Weights of a small transformer language model: 4 heads of 64.
MLP neurons of a small language model. Each row is named by its layer, matrix (up: input weights) and neuron, and shows model dimensions 0-127. Each number is 500 + 50 x the weight over its row's rms, rounded and kept within 0 to 999. Numbers have three digits each.
A block is one neuron, or neurons of one layer that tend to fire together. After each block is what it responds to, as a language model described it from the Wikipedia text at the highest values.

L7.up36:529530524567586535405391465487399390554532452544525520543538497473608492474529504559552379507528438622529461442350483533468436509525456533539490493528644528551513515483437516465491503530438466471496382455492421530556491549472571515385518480452516541453470422526492505520482575571461525518440484499493454395518469608482517434505483449458517552523537530510504457429536497502592524576459
L7.up89:533483556470520506500515484527574499487527488562485480539521532533575350499544443490506469462537527560618579546525447505509481550508495550445445485384512465531464495428504547579490499591528517495548484545529503526499483459589436502477500481498469447476433536497541472604425542506468424628494576413491501457431476439460560652395431522427453468456510464571520457496562564448449490544456
L7.up210:471536493508531497478532455511505564516481507536493536524510486506473442559487461461473361400494509605493509485556503499512478541510521444528507583448586598557510502451459456537452558539520554416530438522512586558492510534535570563447493516504535582455485494473427448463444565471571433460554535443485490419471549521514531517459465411486531513567536513561457443496542527583457421498591
L7.up267:456509498519542410501496591493457508524533434553578483421529550410554404482470359425505386507508451530607490540558496434523506486467508538457498505502550540489463443404522602551498521509585582486584476491442500527446518544533579565476512545503585465460454467552505508519442587429549414426425458466556452413493500565460400506570533462565454513457469576515518530575536522519489452484461
L7.up500:580577391451473481538426530481587511519515472456499465508522449615549453481580493458503522516489512523518483486476514433554428523491450533497492552437515481580451571497524527520497566506592438524535448511505463458504426466543598540472493454548461594422491484454479454482487542604573466385465517423450591442541479527561518567520576505575532533435463541583494557484389485516442423506486
L7.up590:549512486547498490470575524454577527427564419538496529459574520501594522448494452417516419489487403478543464466551512372501435551407516486428523614510537521483440563534463504569423464444487557589565452414534558566550454525530480615418501418486563558536477517559402625505539604479464396487442515485534478423505449460470430581443403494506498460497571531432498579559492449545574569508532
L7.up1023:526549587487535464425481414466522510480413489510440655494518408496503501568445450471565497434476417565541523572523461522526501545444522586447504495515512513511359454442416414578515581498568550457546365499515472402526500555531625515482532518514569497475461519527462528509500595502547484509408563418476521551478494472515550443501437495438516460471453532590427532525478531508583444544541
L7.up1277:483507474538574389524466533452463471417505451617557516518489561515599406512555391421408397415531438486445520551469482437489386562478522554454463447427504489521443490562407543490544555466518512507551479446506454422471578571554632514518509526489556508452498491559430477446476512440470520424404564412510539440524425484477500558419579557511513496498473449597519406519548479451515491488517
Responds to: Acronym middle letters. Non-initial capital-letter pieces inside all-caps acronyms and codes, such as the L in NHL, the C in CCP, the A in PAVN.

L3.up178:543587525445498528417495524509489513475450475478527486406493579452541505557569487474405500574485530496518427435526444480517487455488429544473598465514535624475499623452496613565392589478439495555477493522563477586503503537449498424515464476570589568500514457505472492488528539455522468530495491531573518423512647451538619517446483475506400545462471568458512408494555461556529399585465
L3.up200:575533536577430473520486487473458500426527488468494459474468529473579535399557469393506427401528417483540452546533442434524543509521582509413481511539522493443470439459513485535436538502547467477499423489563479558522486476481518559484524434472505522499498601540520457450525522452352530411522426458446517511529573451510470616381507475542506514496450562466593488478580504433476436543508
L3.up401:474525487560515400543481490567472531464466489494536540476560455477548494487515454413486541523445510467504456503523505431598463484454520550469449448538519532424421533446432576617540536490581389443509513552515517475573513540462565476574553474475532421457538464529498579531496476532597520473418471492513518458549500399363535549410585623412505525447536557501538423467461534503426514491485
L3.up493:566548514559554477535520483486527575521487456486480489463520374437584487574522433478468494478466495537483428504562560490477507458474524507514560573474596550479490597419527558426508513453524544572498512563548369611514520530529424593402440434494511492510510521352496487526515576483477580388494475428521505518588548539478409525456497423500509457523549533508505421567515534524522450502495
L3.up701:459571540513535442477397584524452577532481516496489474574534520431553503493530512501411504425623467440494446471580458556465458422477460483460512557487463453494439591448425524550483488479546543603488387487599487549445568541593414519390442575550528474463463548473458539453497504446503509501466501423470514540523563515546563489514512420589552509575512552446569500501552544409433459526572
L3.up749:485591540523533459460454548563492556484478410594455538554515450437506621446504423490457550387415431458497442514548486530557558479534483475450550531485582484572498544474491440593477545477537464470541434454533463519532511509448528559475544523535463510433569554402340527510491429541400550556425496441528545509548510513542509450484473440545508525494397460541444428518471587527459422555533
L3.up788:505507502557512433495522519516457507584485467475551605515505453456471497505490580481479520474416555470553472502576447608542488525529456548432389571493421532541481519430433490547437526472521384462535439444523449447410549508552547520548473494543578480460555524531428492433511542517359447491380525423489534546659470496470505551503473451522484491557524480474466485546542505459461405503546
L3.up1232:518552517491566442399427555525476586426503336551529475552506536508401569522525565504482479523517508522517460532508426461533472562430513488511471504567469473386429602530515519481493596460469409536514497462537476487553596523479586523519503480515494560447559493428527477419513460444528482457406402426431529418564508488507532525530523599552520508491540505459522457495511557514435457482494
Responds to: Line-initial capital letters. Single capital-letter tokens that open a line, paragraph or heading, mostly A, B, O (as in Among, A fire, Born), plus letters inside acronyms.

L4.up327:589462510575490546464481464495496491540552533397563438484508507507553566516521571477505592526392546587558456489462454424473562503540640543572465471532453419496476499526480535474578579539473510527552369517501494471467518603459543390462578401522448524460533492507518479570544407517451510555523520529453479473519527405502492566514613500461468468527482472496575529454488470420511515451539
Responds to: Word-initial split fragments. Short word-start pieces, mostly lowercase " p", of words the tokenizer splits, such as p-ilot, p-andemic, acqu-ired, also capitals opening table cells.

L7.up39:492509458537540490568488572466529484437446489459521496445592529484548509453573481537460539480438543521544516525481533451595572467490560588546460557550407514583527567429536454476428585478452503531497347460516532497523423509544525439454619500426500526418537497451559478489424639426473512524474450499479517449444553478537485559461450486472492527448512501552535539563400496473458512546498
L7.up86:605595516452515471506464547490560485511568445542442505532515511605470477503525452526486489488493561550521492593560504528431473541469551526482554480463506529576467571511548560521498466503476512512509489594523455426590549555517619494448608406492517540550557539442423538594475578469477545528517591509544622579486532541415516565488405543446455498488546525485551584417400536490442481548532
L7.up214:472570527500578535473403414476486467420502589475556619430434549528540475488493428434547536475491481493518598399481512515479494549513507541549501461536518519532444457552493415534498604537597530494505357461513512484513543494482532392525449438412505491435551521503514510514517408548488452426545515435435537421580454502504475541531478572482465519475459555612466531496494525471438536445514
L7.up230:510480507494547494482515501430452466466515399595539588528456474557508508458509476530444408510372481551495539507528457468605553563466465498469492514431510551487485574425438547504461432474591492470540496484546486559413516492558570563471568422540588523418487523416529547499476507527505541500459626466470546470466532548516563443564480606480474476433510551497474468504505476568442574463576
L7.up351:548518526481536486456493496486497501488530389538498539542512494536542415517549510496564383500525506565521596511510537474489425455494500420450473444424486487576500587501448503458452490546471465437559521468479471525400518460475541483551534504501602503559529389438508612531480500503509481588578510511495463576454595563533512521514428531457527523462613557576476472533462491473488466508552
L7.up766:504570494507480576413529525473546423452447384572561518403478545505591540488453484479505457529498462549510417466459465492491472503489553504590534505414443442492481538519464554572500620550524510588437417533388543484544596479490542463440533448476567524446488470498486452492559560454461502438493517550500481459481514482502561557579457504440515493447518563547489536490500481525475538472548
L7.up820:543502583498424545528460518557533438543434405501513465541455544495540548399480494511562422469395425554571543443527563454539542506528456528458606453424475481461455648578491465599593583538420473495607428437442508444530489431521478505583536539434505593469390466604420470516472517490511495493506456506506440434436612477514498467471500544441476500505559509504429506561510536458472460490489
L7.up1031:500534528534554520471539435496418404552431557499544575450471454453524503479534507490445540452500498471465438489492465419450516378511477482527422538510552512462475540490491459539466446537425537486525505514424424473477532581608489439438545383558489536333418482487467426545525470474580510567599509448496479466576442603555533426475390484449415486573525521588477462509532512427466509512627
Responds to: Word-initial fragment after split. Single-letter word pieces the model cannot complete yet, mostly a lowercase p starting a word (paintings, paid, paved, piano), plus mid-word letters after a capital (B-l-ack, Chop-t-ank, Stock-h-olm).